Part of a small language model's weights: vocabulary 30200.
MLP neurons of a small language model. Each row is named by its layer, matrix (up: input weights) and neuron, and shows model dimensions 144-399. Each number is 500 + 25 x the weight over its row's rms, rounded and kept within 0 to 999. Numbers have three digits each.
After each neuron's rows, "fires on" lists the tokens most often at its 100 highest values on Wikipedia text that the model never trained on.

L7.up344:476509520544476527520506528504474513490488456454462495482511529499536497464499541507508494477524498506486531496492543495519492485490472503469539440447494473478448521496538486521500506496507503497507499559461525511469473452496503454484490446479475554508504523483480515482508485526508482514522538515506487556494553465495501534500478528494477527462512462504464493553460528469522467486535487459483532431487461474519545454509508504504534488487472543481472515515473484471478445496486485486524522466516495489467501465520501518474540502575456494472526534533506482492489506472530529511462457531499513502506483530520473491486518490469508503460501446499526505510521495446488510479537548518487477526528522520495485476505511523501511490487494531502530503496499529487512524534530535
fires on: "the ", "-", "0 ", "The ", "Ko", "8 "

L8.up1181:482501566475487509480502499514502488491463499472480481473508470509473526518437506492502518472515475508506477514508566505484501519477467507460500503487467495458449455520512496524495478489502484504499523468533550525489562476484468522516467488508511534502502517495515517484486470452507495491499521511456489503477491537495464532477526483544488520487516456497538464531498547449453445467494507494526519503493521501522469478491480527533502516473491536477456530491518469527481501501522507458493487495492469513526538513498491555488516518501540490535478547487495507500546519529506524432504495492486509465448558506494454463474470530448563513486517497528490490470481494474533469492479496492508496523489522483505553506516515501479502489491462529468493482487478469511473484492511505
fires on: ". ", "\n", "| ", ", "

L3.up503:511520556533529497470520505495495511475475522489509470481506489502508459507482476488469509489508475548531495516471554489519503491491484481467467484499483481479515540529553468502422507508526484503456512499492516460482523492481505486508513531464526493501508514511510442488489494538499523460527472538500486524456482505469442448510532489512487539494505491489471508473489480464511490557483475505475472530513477518501509513521459491474494494512477471484485490486525491484512503503526487504505524517551528480475509498508557518442503502583508484486471506479490473455503518526499492472510492492450522536476525551481459476490486474454506481487530478484428505474520479509527499494480483520518493500521474507476536508502515505477521523550521531497516514487498516509496474489474511
fires on: "was ", "^{", "for ", "every ", "but "

L3.up1467:482511525511462483522559472447533543511547470502458471511530501533539470506492441519492492463482485559453492516505520525484482518491506513528482512453493554480477441584528511510517465460453490494465521495494474511509519519492479482512481518462496498522484523487511507499484512475470474500549512515502519490474489484475533525517527492452520467490517504471513513485490495480519478525523468481512529497531533484496521536498557527528476503488487491530540502468538453451483532506499489527532467506523503520482549494517477493477553484543504484504475496524553516490475523507527506519477514494489499512456534492508487517501471495515481512530473475488466517525535522515510514476519551512535509529487476525510473460465513502510492502515511547475510497484527509504494499504508503
fires on: "University ", "9 ", "there ", "8 ", "as "

L3.up1542:489494454500502499475509517551512522518510502478522521474506487503469501478503537503502490481501480489526500493436509506506512504510507538495458516538501510501468480504571492484507493473475500538483485554517558504481524522500519493484485492521519500493490547493489472427503485487524491469497516494495528473526491552535494495548480504470499554460480531487499474476562528492490464474511463520515540544503537527520527476504514509481473482537438514503511458520480511484493465497520519501486509483547470483472473470470496499475512476447453476504492530526462512462485451516448501451509481486489512525525516543532497467472495528454465491477511483554500541525488483486488461496507503483504517516494477481494555498523543511485490484476445477512497482490509501524499536504493530
fires on: "to ", "of ", "for ", "in ", "about ", "on "

L8.up324:497540499473519479491483475506537530462500516506513481499500455515512480514525555483470489467490500555446473464501560518469482524501518474523539486510499466516454481488519533526489498482540507491498520481518497516496506550490430502506480516521506452458459492528459511493453460488507495539497509533476528516517522528480489490499533420493468520496518474459496528474533506494497522490524466479502520533517463467533479484501474524515502466488487471484501524454522516476528522519482479514477479547542509503504495494514489507463495469503499490557499524480458498492548521513517496450503490516483491551491546513517478448512444521471543530497523463505494492485499467488487420494507474543488466525516516521460485512545509482491552540505506470526471498488519488501512492475494498
fires on: ",", ".", "who "

L7.up700:505494507482516466503513533516462492495486539490467509508505498497488516531490538477521483474470500528462473442506491431499499527500531536475542522472537478510530505504500480522496460490459465498501484483478496454483500500488481556467500479518493484501488543496486516491506506445532474507524525473486492479471521513495488493469519495512534507484508466448536521475505476481520542499499480506510517527509490483509497473483498485565543507518507527488508520572515564528477507490543493490515495538544522497498517482502515523496514514491528497503465511451491516444438499480496513458524487527491504473477540508490515477496450515498504531491535481525500522510488482531487528532517529514494469511533491506457498457528508521500488535512437463546479510465491494486502482488447507
fires on: "and ", "to ", "–"

L8.up1156:535519503493452475479444464478486496504520502481478501486546487509495527502482539527502497499522493491467484524490523483531521497507507505513467499474486529474431483555488489509516468481530484492502490486492482516519531496504450531497524469498518490520482532489487517503507506523501455469519508484509496492507505502548527491506540480500506439515509524474553493454506454488519473480502536547515544514523508451536501525537478499510481489508513495488480516460505477543483463464504489485490511508529477496489567485498517487505514456487467508560453530467529562503482529514550501488485518529530562494559506533476497491491495512499499508482539483487500506478501522489516498470495495513509545513529510477516541493502485515495512509473458485537473486461495519493511479487472509
fires on: ", ", "to ", ": ", "| ", ". "

L3.up1373:546504507492512503496511476483475523492489470520543512467487476500535501517491531460516477522464455501515456438510493520516540505520500510479531485480493498517522527513518558519453537569507489494490529463496536473492491477517507471500498477442518476512528500499505517494525505506525498511557488482477526508526497523475484495495533453572496516522520466475546519472476539473531497534488509477476544508509469481492460521502493488511493508558531533489479527515503502491465473495481503498505523426488515483488514524512486489493441531493471515517478482516510494478542527502510596507481492488508518531488499490468516472477530483478491530508533483458447470494496489491537513502506470446499476510511538520497508512498488554523564458492467484464535507510529501520477489472520487
fires on: ", ", "(", "in ", "-", ": ", "ol"

L7.up1272:533521498465503500482464501519486522427483515481499471528508506522524463464511497467477495481518488500530528520529481519492442495503474514450530449515492476483504448498465487518486512499505523488516513506457502520484465461507468506482507472465518549495485471528518511492492465498517461487485534491493511502528464470542482510426511506517469463475532452510458499504470499517503511512485530487526528515515458482486460445497502515481485523490531513476486492495502482477469500448531471487521479485473468533494484500507525520484501484496490544484489492507451449469498470507510517478501502455495456506516492550466485518518485451472503478476507485475475537538528480467528464510502542529457521516507515574516496539502493532480535508492479510505561489486533475462529488495504496
fires on: "the ", "s ", "The ", "of "

L7.up1401:472485487529472516469471493506520516494482542506523490480475473518518501510493511518481505527504521570504436485502470501536544504488522462538520497510467475517515464476497502495507472538517470536513493490545474517471529490533481519499463540524563509485553494530483516526526521516517516531533497525511504494502542486486513518534558531511485505468485473497493557437481469506564528476498505485512466565535485480512483532500480475519489506484488481504522517465506535533471463508482515485499500520505520519470468468537518483482489538551516491550495533507505481510486555542473459466521446516482497522497543469485481465491455515481549520477502471494484481484526466490456493470513505488491452508488492444523513485504518517492514470488481488515492534517503500471469480526481474
fires on: "and ", "well ", "but ", ","

L8.up4:527512488508477493469501491506523494518516492466471516511508487510481516498490534477506512464440505492499524523495518471472504488533546490461478490530481482483459451532516473508474483505500498575422501496538478508501532546500505522515477463513521468527515542547495539532508503547512506512448514448465503469512574518525464426547518460495517518492491517506531487499523503482523472521495446470510540537493533512475502513505500526462500452480475489481510497517531485483522532524491469495469474512516513485493447497464487488507461485504495516502488514470512521496489489522535544477490508521536526506531488543482474475493478501485481523475530496488487525503515503466451529500519503483538552506481514509489504490508462502515526534484443460512479485491483528507430477503506517
fires on: "to ", "in ", "and ", "for ", "mother "

L3.up521:503502473494516467506554523504540556475518537512499528492534482505502487489475538502507475427473502554504512521493490467484458523526493523518470512532473501520527457515511493484524482514518458542538508493511492495502466488497495493502534536481517474481505487500480475522494479473486497502513478520475503486482497466490475543544520524526503433482513534503485536486504492470498524498540486478516522497503472476465520554465474498509493482491479466495518497481515514531498480459470491535531485524535520531492442497459467501493451534508465478500488472459488519506451513528440503533492511499529493506494526488447483479574508473483496510515502546544474523495537488510522487525493501516519476484493509520502491482527488476539491518503544525468503496505488496483521535457491504
fires on: ".", "but ", "and ", "tr", "its ", ". "

L3.up1239:499476524508503505449473543494543498470485498529505477491516451511544505494523560487490472452513525492515525481506494503489507476523501518506501542544493484486488489459505523530489533491494477495457481490468517482531514465497474501499463524505493501499491522495507537512470508510490459465503444474510535488509540498505443500478515480469480470564529531481555541510468484509474522476448489502546452532521514519533487494508507507486483460534482483479505497520464512521491538524536463497452501544505561500477509511525557518466492447457499482513506502486472515522509523471518502430459503489545524485513491530502495482447485486493501493588573461513513531560544499515507490483500515515477507484485475504507471493487509505529505516490542540452511460495511487473490463524532500
fires on: "and ", "can", "in", "& "

L3.up1761:519533438485435480501478522485519463522494522518515492516496484499517509510509496510525482494503498463507502527504509520516496483527489449488521534474453473518500447528464498532517526478474514506484472496453487476487504447501496503494497492465484464475491483494459506543477503482480504496507541528517479486479538489555492433531548446498481511520503480479493551544492474510473549532540478491501499508502453542539488502544485478531508507496509521489488498512517485465533491519483466512460509479473488502475476516510537524447473515496497516517488503441514459506480502525528479478537485475511526511506509479487510495428537499494543501508498450511526524484500495482500472500497484490486485491556499498499529466521478534442479493477513493478523509478484556520504481526474503
fires on: "and ", "- ", "the ", "56", "through ", "of "

L3.up1493:501517492542509507476504484488477510488495543526509542492494478501526501465491480461490506500431498515495455485491483491533469519534491480473525474510489538461486497495486526520491499492537510496462530500518507536531493450508503454460480489512519495526473491510523453537513505515508487517499447492475495509539493489556484480528516508492497519510503531540443462488534481509476565504497494462476465476490511478528496507516483521456529507492487497499513524504495491490512514500504490502489506484505498487474501461469548466484508523478494518535470505511481492504512511535553511494475538454517504482445526466498508503466516502475512498514517481483516541452523502480509502520483530489470553495537453459455546493540481524495507473492511506494491526462490502479526515501516513
fires on: "and ", "to ", ", ", "| ", "0 ", "0"

L8.up1241:511525507503490513499537483490545512510472479496486478458477472524550543490440497483507512512461479517490533533539497481484492484468510486520552460458506487455499513540503494498480460530504454484492524479451512535493502476517466512480465491492543504519499503539546492522445501527515498498483554509489515504472490507482500494452512511526464512424496487517519479521505551458517457503536482484499499513483498515499560476529496534519461468475522537507523481503532472535523495497552476507488511459547480526510500495491516508543495529463534520494491483482496509477507526522539488488518486466574491465454469498485466487481523553507543480519439450511490513499543515485510514491491472507558526511502510522498532503513496526509468500494495509495538525507426470555488456494528513
fires on: "\n", ", ", "the ", "| ", "The ", "201"

L3.up1120:483510478537503504522542507502476578527593507477481510519484477549505479519489518435535476481486496560492490493502448516538469541489522530541494490479491495513530469471492467483530507556508466485516512511485474524509487521548561492499489487494516530497468509541518496477513477518501473504532464494501514507519528495509486525462521494466472514505526543492457469459492504496491493546497514456505493505499498467481484506526507545513442502514504490509496501448533557526475513511489504494520520549528517481479490458503476501483551509504475447540497513484544499492493524529473486517496487482549483487428478455495513468499463512421489518494520571529520509510523471503469473512527527490521470512495445504500500519505514473511505527509508513428495494523502496497467501466474543
fires on: ". ", "\n", "It ", "(", ".\" ", "it "

L7.up802:529484517574495541506525497504479471500511513494451463505519579465497498505501514511499514501554504495543500512482473518500486475495501500466494525487517508470503486503464459488534496495484500481487521496510459504469458499511457508513465473505515530514486529498458549495502474466452487491532500505516508494507512474519507454471490486497502504538529506487474514493495491504518550582463455516463508462511510438477482485491529482534458518566520546495492550476498532525474486499528507495503505460507504491496549529488510498519537489478476478490527483480490546548533514545502514512499517517531528519513528441489479479523500524493513447461519536454507519528536537534559496490514501471486498466514499529534506475457489525523525522482479493482505476507488496496493486531511492
fires on: "(", ", ", ": ", "– ", "/ ", "and "

L8.up70:545555433537466501425515468491500498509501502469481499508526437490496501516422481460474510497470485515473513500484438485512488503471480466457531516502522513493472503486516484489531499501478493524515515512465487543493518449491482503503475474490504511509541510495527504492477463512534503540538551506511475459491496523544487525512512532519486515460476498495526528506483495486513460501544499468523501498477505499476524497516464471476479483535449542474487535465567515548513496542518500538525519502458527482488492483478463522496499529522513480536511516501451517497495545508484509524508504555529479491497458538490496501502471504489483489520522515503470505528560470518507498487494532486522531525512497488522535472524509523484438448470512509492507496497428532517493503478551520
fires on: "\n\n", "\n", "the ", ". ", "The "

L7.up1769:500530524501442563463524544516516479437457520505524487513528486510473546504501500502525524530533509468441471461488500507497489551535505490503515502520499498492457510484488508506503495509494456473471554514477465476534449489499482485494510470521518538500478526521502474498492535496536484513515506471517489487478533521518498533503543494520511484511548486527514570455524481485530542527454483513508507487485509490466507499490525504543502531522486475483524493511468519525484510452509518516522476572536543485490505496508511520516530505466489464555493472468500553488471505524451512502467520498509523481549530505489487470558513489483490509447544490523493498510535461515482514465515475524528509519506497498516546497502528504474508503501467473515507475467526500504527507516507499
fires on: "to ", "and ", "helped ", "re", "help "

L3.up1735:490536477516469484518464486522504518506487524501488475463481454544520528491524492528491474513545492559493498541516486486514467470525500511440478474498493477471485520495492522508481526480487497487472491491461434487523496437527518495498434532523497550506490495480517491520504468512505471462527530506485459510482495525482504481494532493479473471555495471469503491468498499536512502468497500511481463509520499447528490507541515499505523539471500494501519494490497458506529505480495425472474504494505497492475532487521541486477484482524484476517493485508493530547504506519540542465520476501528506470501535502490454490490518516488516485494548455522486512481514535509498495487523536503482496520502491502484516498524481517489477506469474528497525521466464513491509480510475466
fires on: "and "

L7.up944:552538523552537464511502529515494468543499471503542492502517487485473493521528484539519521520524507522459473508515466522525496520510514519516541533508484481480558486517491489531541484489451465500531547484483505538494510517483529523490532504514460515522481505548476515455516473479528473492578512534507501528550512486486475520513517461531506514464502498497455514511529491512527488526489481513551509489512553491526535470512479496464478518484463498522477455481526536515508535499510502499568491496480522488503541502536524509480515522521503489493512513503503498522491529488476510501485474460526498518475506502482457462493493498481514549534515542500491495506451474478508520476500473542481487516523513504507494479535473449473491475487477480518509480504508505451497509506495539
fires on: "197", "–", " ", "198", "G", "to "

L8.up697:504502474562494539555539489479498520521504509478466496488529503487521483503486568479472552482557524552491499551490518495443532527501517502502514516470510490518483486494525495519481490504469523478484499485514485477500531514539495558482476514525511506523548517568517552500535492471497459524516504515466500517479505507524471457507521488478528525503539487504460476479463540508507555484492485544517477525520516493487486490503498477519454549513552534502476529505523522529482508500545513506520510508532460499476502469469514504483512480518482470440517474540514486534467506522512531480505462482522526501526516499482516514489515521479487514477487508448466525404504493487495506475467440511495550514510496512471489463502489506523488490476465508486475460500550515506519465530484491
fires on: ", ", ": ", "(", "s "

L8.up552:516518506486502524502487480502497481545496475506519510511479506460497498490549518507516483500524550529455458449522490496513536464483507490514505529491491519490483469474449496531489488503493475521513511510509458532514483512480519515544464499499480499494512505559508479512512496522525479522504498515470497483478490501471518507525480501498516482492507532508473507496559507517513493486476480476486473503519543506495511492509529530502496443535498514472526529502488569503563478501521454489497474486514486467487505477492519502493486528520487472549475468507519457474511470492508524479481490501500527494538475525509508468484491455482511501516484467540438507477529513477453532459441504528506473538517511523483498512513477509550506512463463483498513514511530501518513495461500439
fires on: "and ", "–", "/", "; ", "& "

L8.up609:495511461484469523464470452492506489492485501488475450496502497529532482509453527531491474468455447521452450478482532462504491494516486480511487500441490491472476477511501486510526469497476459516495492549526510548465524499483490533517493481491491510509479532520523511505489497502471528515517520522500547494472499481516539525508484533496539507483535443456524508474494488503482470459491474505500496477492464463548516492533519508510498485505440501470504521504514483487544505486521512483459498479480476498487531501497488515475528508489539496475481508482491525531490509506506506478504464498457506474488494461486491484505479493541517473495531510542488510475482494518460497488530520493518481518504539500479569533535478528472505523494478515511531496474442500501490491517489499
fires on: ". ", ", ", "\n", "\n\n", "of ", "\". "

L8.up169:517523517511493462535490529500477480503525491522493479512481512486527513483514513492486502514552469511460462531541531471502490523523522507475455531483503493533464480518475486512495505463496460463503471540544490524518485497471493557504474503487503522503452517496506499524516520497538495513527519496487481502497498506495477477514481557536496513485535558513506455490513450498478477484504490505487543477526514493544556553502551480536477524510534488534509529508516510529504511491511472451501490511512497453468519463485540536497523459508460510483463520499457492510491466494531472474452505536546523491486504566482543473496531478472515512529510488503477499534491490492512512459482498494498501528488494499476523494519497538516510513474478495519492491514466527534492528470511528
fires on: "and ", "to ", "–", "& ", ", ", "Ireland "

L8.up1707:537538553486485537553498527491496497508490512504510501463500484494550460501499425499541490468542541485506532496490481531531479508531495488493478543431500476527495516473540513531504516462516472472495473509488474526477496482490511497512437481530521529506477476501489490488491505455478500540476525530512532472550429440520516516455526473465496504481508525514526475491462533549512463513505475511498506473490508514526538491511427532496453495506467554514487482451507492501492456498530485478488511418521510494501486488511500516477489507533478482521531504468487480488513544496469526514491499500526469526504472501487457514477484489463488496461506521499476524531502511497499513492503474529493409540532551544506469470522502470523531484466521505506531539532477500485444466519477512
fires on: "The ", "the ", ".", "New ", "s "

L3.up1599:480529467492508467532551485477552524505472540507461480504479478556539453498481493533532476498475484528502487519501470483536475539430539498437480529463488516503472487505465457482480445490448471477495524504533465520475517494481509506495495470495519493528530536521568506476487497490494511477492505537508490479488505507539512528533541509508456482535506489487490472521553504483572497498481462494510520510471516470478511477524511507484548449496525470472486508521514534505515520457531502507454454486525493511483531477469469497476493482546518460477467503500489540458513508511527547525495457496448495503447523473498459519546499460513465500531446513502522494500560487527530501519529524538504469486476491511457454489514485455494534536552502481461484488473515478499449466517459467
fires on: ", ", "6 ", "(", "8 ", "\"", "9 "

L7.up127:523547495518508518485512472528503499514484471497491485467497519502539464475494495502463460573492479507523481479471508505521466514513491502465546472456494484490491499496469500508498524477488505501459524470500524505509529473507468508497472468474495491516474502465505557515478529473521500476516520470517520512506541465513441545491507507464482459464515502528485487494486522490488510533512520466536523486522499500462542518478481467510497517495524514483493484508474479515495480509497517484466483516559493513505490490549505507515476513465494487477500502488505541513483505492482512530460487499480542551498457512458487474519488471488503496473504453550507480519478499520552465503511513521505521481483504525501501485495511544505492518481501476464537498516450517479468489479513542
fires on: ", ", "of ", "the ", "in ", "for ", "and "

L7.up847:528503526412488485517518499507499495520507507478455468504518486497497479487519519463484534512524541483503477491516506493477491525461509476535538478502498493491473490513511497537509496496522447496474506531488481492489498521504466502478489510553486557495474508479510512534511467496513492524509521514508484441477501516498513461518489501460510475546477477458502511492475466473547499468523477516476524503503511478523496484482536480522510568504492534511484501470503497505488479507481463526523542517510501496498472489472514523487481535493470482481472515480475491538532499521524535539495528511507507469523465462488532511492496529485511521480521503503494517455563516511480520518516521525445465520512523512463497503503508461519489529500503493498506490464544536529496488457505464
fires on: "(", ": ", ", ", "[", "; "

L3.up326:506517521510494484552521491503462536494482433503512527466467557505513496482502555493523506530512461492509529460514483525529497507497496490475577501508460502479535562454504511494522543487508487469484525506514491492538507481511522446519463475469508512529505504531506517468521449525463504514484476503475500540508502546511496508490522524554459467480480484506498490491465453507524495462491438532509530481510515457550500499522480507481518519506510509508521493470472469521522484523506467485485509504494510515478546481507529507504514535525489510517496489537459492560520502487550507491492502477491513476490478486485468500430490487524507451475522487467462488482488505507515483504524498516461496515499489496483448507516508527500482457477469506495521519485470473512525508523439505
fires on: "s ", "and ", "-"

L3.up500:522517489501524456503502520488499505533488482510507532502515425421509521420486527479529490460492496502492509511497483486496483482496499517499469538492483490471473489542490485520540496489500509500498531496520506535513484511490558488483484508458443520548495531515539497461520472515510501544510489484507509484490509491526476507536502512512503508487527510522500469477501503512533460488516509540503530514503492488498527486478526474512456505471414493494501533458547490516467501518480499502500474540488492476487473497504509489499518482506463494487488522507500504531479467535522480477474522510487559506528496489479464498513503518478493491483536520518473499539511496505477493499528480467536539522537548491506537536501485491482530501427507458477479499483501514500477507520477532
fires on: "of ", "to ", "for "

L8.up1030:505502466488465490528506475497473513488496460494486443493495485492515530498476522454498475531516478494503482464531525474495508481467474491464517476497506471496484491494488495522510503486473493453494531497504506509499476445503462512508519476466502514530541522495532500552476478520470465517533526526488509493522527486487496504527500485496471462530486515533528534489447538483513493539473489512495555489541508526527516511494491516539483521496533543495496537478524515495502470469510512548511490489467527538515490521505494550509489505508460555493473526483542511546545486510550542549489528468464474467494480490487486517435500463500496489518482491497437499451544507466476517487495516482456487514527499510527532504530518504502504518502507488519528460501516532483515477542533446
fires on: "the ", "(", ": ", "; ", "\""

L3.up1262:494515500547521491536526501476472481529514485489496497498516530494474480536481534502520489442572510539581493540483496454512470516434488467481510484498489510448466496478535525513500483489492502500487505477501523507511492478517496555485505486513509485516464487532481483509454507496532481541473493508494534507499482510547512505489497511502507516504521471507486524538468480477479520524527504491543543478499503504481483495479497544538437526528532509528478503519482462467495521446491489534547492496487500506482505517508503482462505479509480498515508442481481521532509512507495506513495464502491486506501528480503478504453490499479522547479470478458475521472499529502521475524495533526495520540480543473525496486495484481535515507508448524551507494461497479479503475464495474
fires on: "- ", "s ", "his ", ": ", "he "

L8.up1235:477535477500480504453468447484527479535482482480484464454478473489488535511479464541470512523481464538495513489481500449466494459463479561504488473521485479479487484515536455506502492478496484530530509526499519541457499519511480473544488475498538505497460532515498511526458513482510512525486528540503473507488469522507488505506486487485478548443541481453536516508531525516515469509527497480527500471492498506512488521468508534546484500534462538520509493494506561514512466497530489432496503498469485526487515476509502502498438482508519492511474517483462477488493533541522505520503523527469503500451489468469522527484489543494528517501526474506452488487504508522531485524480521463477488535479493498532554478515474514472515505463479506507538486483465470540500494495508504
fires on: ". ", "\n", "| ", "). ", "\". "

L7.up117:549553552502491515463481501465432500515501495480508464460542496507549536478498522544487495508444532484486489540511513497524481508514527497449501497520500489474458495498565490512506519474524472488519483497500536526508557458533497507502494497492516521511475533490508523436509491537493520504496469540471495469517489494482489504488490431472482532460558503471523480516480516457522501503487455525516498519527499455511506490469471500501516484498516533490476492534503540468511450498511510453494504437529512504476542485547473494518495504502512459514503534481464500479461510512493539492516514524491492495478493504458496525501491526477537484484553452565489482477479469493493513461541492504479532526508466542490538455502525486462523447494499487479537474467491528470494482474465505
fires on: "the ", "of ", "for ", "against ", "to ", "| "

L3.up1351:471467482496518472506536551433479497511504498460480498468500503483501525494490510486503463486470494484469477503530499511522525544491504538503550502463483465517499496518486495521563455505531479453507497521511471474499512489512518518565471455514518469541485490521505472484523477534512468462529513487493554464532532520473465486472494490533522488530478504491496516472452485482506525514453502519515546521503534509464519452505509499530541444501519517445426517490570471531511483513497491527500481515485458521476483474488487529500493507535474492481498526529509521493459473486552508430522474501512474515454491526489485492491509502488501512470523466480521497515480481457507476502510523490482488529500511562493527466519511498483465545520520456514525465486453516477484521518494509
fires on: ", ", "where ", ": ", "and ", ". "

L8.up25:518527544522475499516477527490457474509472460537488505512531512500524511515525516463539451480562511503514524480443454512542513480519518485515480499539488496485495501520499466517551502490491469493486474496520476534488541500489489486484496472524509496463445530513508503526516530454550498472533523486466505505534465459514490507538493461498512578451531492507471505537524511477522501510507503470499502519504487465498557452539475542562498473521524510504464477482506490525502506503519472452557450499487492491499551516524521500503509536532479478440512500507556489447517527504502505499464543497563500516469489517486514555496490513549524486514511523489496503565536502490502555503492517487486393468524508529496505493501497463494529505499503495508484493485520507495497519543520486
fires on: "-", ".", "–"

L3.up1506:482524492509544527511521488483553510485470515487462493468553484504510460502525499493446490517468549538463463499512507466495501524536510488469498535498480506489492500503547501513465499501473484507495503439459488497473471514493506457531481494529536496502513460514511493496493506464510504435470462523532486470533504528479471523511550436563454509519495461491473474486497499497531463552494514503487517548496514531498507498483451503534485466507455534444482441511522481500474512490482480485498513524478541522524492495514502492471474526469503479477481497487493509500502547527498514486507500488457492490475466493448470514463494507484505523527512489467476527501541479496515416520482507542520449502518497502460481475499538441485521502511479484463501524467473505479477467516536541
fires on: "but ", "\"", "Ever"

L3.up1635:493520517550506506487506520487431488507456457479510477452533511525439509529510544496492519537501489493513523541522486488539503495483522514474526487504492461488513509498534433510532499505505472474487495475470499530494463468525526469528499504488532508571499481515527463448529510516501486458523445526516518490518506496480474495473461471519485485536520509485491450516463463511526521564454501522507525495516526473473498485492507554514469482527496496531471498510481518462473457450462487490496501509501495484472487474509527484525476495494484499461459506452491498480526495513526508472537473468461500474478494470513453462495479512538518507464502496487453509433500492507496469495524508479499504479537504504482481472521515469538507525526470531498516532471482495468491503485530516
fires on: "H", ": ", "ob", "\"", "ind"

L8.up1414:516523546497493510513480459529430498463453507494512477501526450525486524469523520488493474508516482514524498488506513489488520517500482502439551498515494470475492489510525492519572524452470490509530492531515483518516532526499505492524516491463524527508481500496462524485500477444523492529534518512524493486530479504536499538456512536518477504512543482479512537522498526483474548506494519525515538446544507462533518483483488521475523508489493537488482492485481505498510458481495533508502500514523517472512517504558449483496519454505480455533487492539484539475531499501487536520472508498512503507539480507485503516501490469472518455452508477496499483510486511473511499482554507533483504514503464523508502452530520512492496548493503528525565485468472509490527513501453561
fires on: "the ", "field ", "York "

L3.up958:484499488503495541533517512495515570527533494518511540487469503540523454566506502484504483509489489538485495528477499474547490488495512505498467494501508485514506461501485491462573484507478477511546518529539455517486487504512511463515530500515522490528489482476489487465473477494480489493511495513481533508498523515556481527523536533480515505492519556456469468519478505466526452497511484460498511523523483460490468534500534506508473508529479523490514509484506491511510489500479530533511543512530480535493471475467523516498510531473467462502489488505550503464454509495465480498512489449533492524471473496519468493497451498469480487500473550492489519499490456534477483533514528499520467512497508540514515494514531442511513523449525500476489489498496506476478491488501502
fires on: "\n\n", ". ", ".\" "

L7.up663:514533457511487483522479490476492471491534481484488473463490526489490507492477544501477532476485460517499505493524517485513526508468517521534490520492480491504500475520462507538496496451491480477494511500512487474522463514490500552496464485538514546495506499457516502514491481517540439525509497514464487503496514458509460482530499497574486492535485511471482475489493505491492490493520478507502543501491497466515547502517540515522526496523477502485504525481499473513500486499439492520498516518501513510505530479519503480462499475484491459503465555458511449518472531507489468495483501503523494508517503472477583489482534510490528506473519498493504503483468504444506450506492519476496513494483500521517531483490474552468549555484471482515543472501545512505503459442528469
fires on: ", ", "and ", "to ", "in "

L8.up886:522513556473517460511542474517542501506484493476454472517514512534490526571486541542501534451527478510501469497569514513531486474532500559487550525513481462519469503472479512518461489466485471544476512492486489511506487484487499505484496496507528494494467509536538526507507488510507494525493510488467501521466528492493465522451519522456517489521515504482488515518469474506537501499502485504542497502509511507521472470526502489500523500522506479471476524518537539529483531509572504470520465527471531481495506543446536497502519451473522470492481499471595521499494502489521545468502485539515483531490526483468514505499515494483472479530509470525515512488528504508451539468494493462513502484508484532451491463505546517503495515513515463469499513517492477547453504498532477
fires on: "(", "and ", "as ", ", ", ". "

L3.up512:493477515470503531538527499484555533526527520498499504522469504509494501516511505490504460454466462497558514496454482471506515515522517483475494569495480494496481460486525456497534453497462473475532482562525447527509496498530506457484482486478483538455506497494465493482465509488485523487469482569506504483458509514525459503481528474480503470487504509505484472492467499491516517522496455489512500465526506500469493492489471480486484475552480524500504494514503488473479483531515490529541459493523473543520437487504556503506466511504480485475502508480504528490448511502500502457456497464510454521456483467473519490530504520505485553491493469546511505472511483477496486492523513500440448484499524533473452498528501491542513521504555477471518499535491461456522474504480470
fires on: "\n\n", ". ", "his ", "so "

L3.up1176:499498541475548482485459483527520467503478502486484514470502529474452493505510499472460479530557506525474493528520481490504509499504522491465451551507517515498475481477506502501501509470501485451470534491516496531532479490479496512412477510487509474498541451511457488493531507500533462492539490510489524551483466533511508534467541482509506512466540492512497479478511445470507482467463466485528535529503476506522507534493435451470526488483545533533506524542489547528503513498515434510510510514479469462503512495495548523510517496523504497513477506501481472506524509507510451465445515468507535474544520509506473501487477502469531479532529476506511547502465492486515538531538473535519521546507515491486475506492518481482511510467476503493512483506508484501490469490535522
fires on: "–", "Reg", "& ", "reg", "or "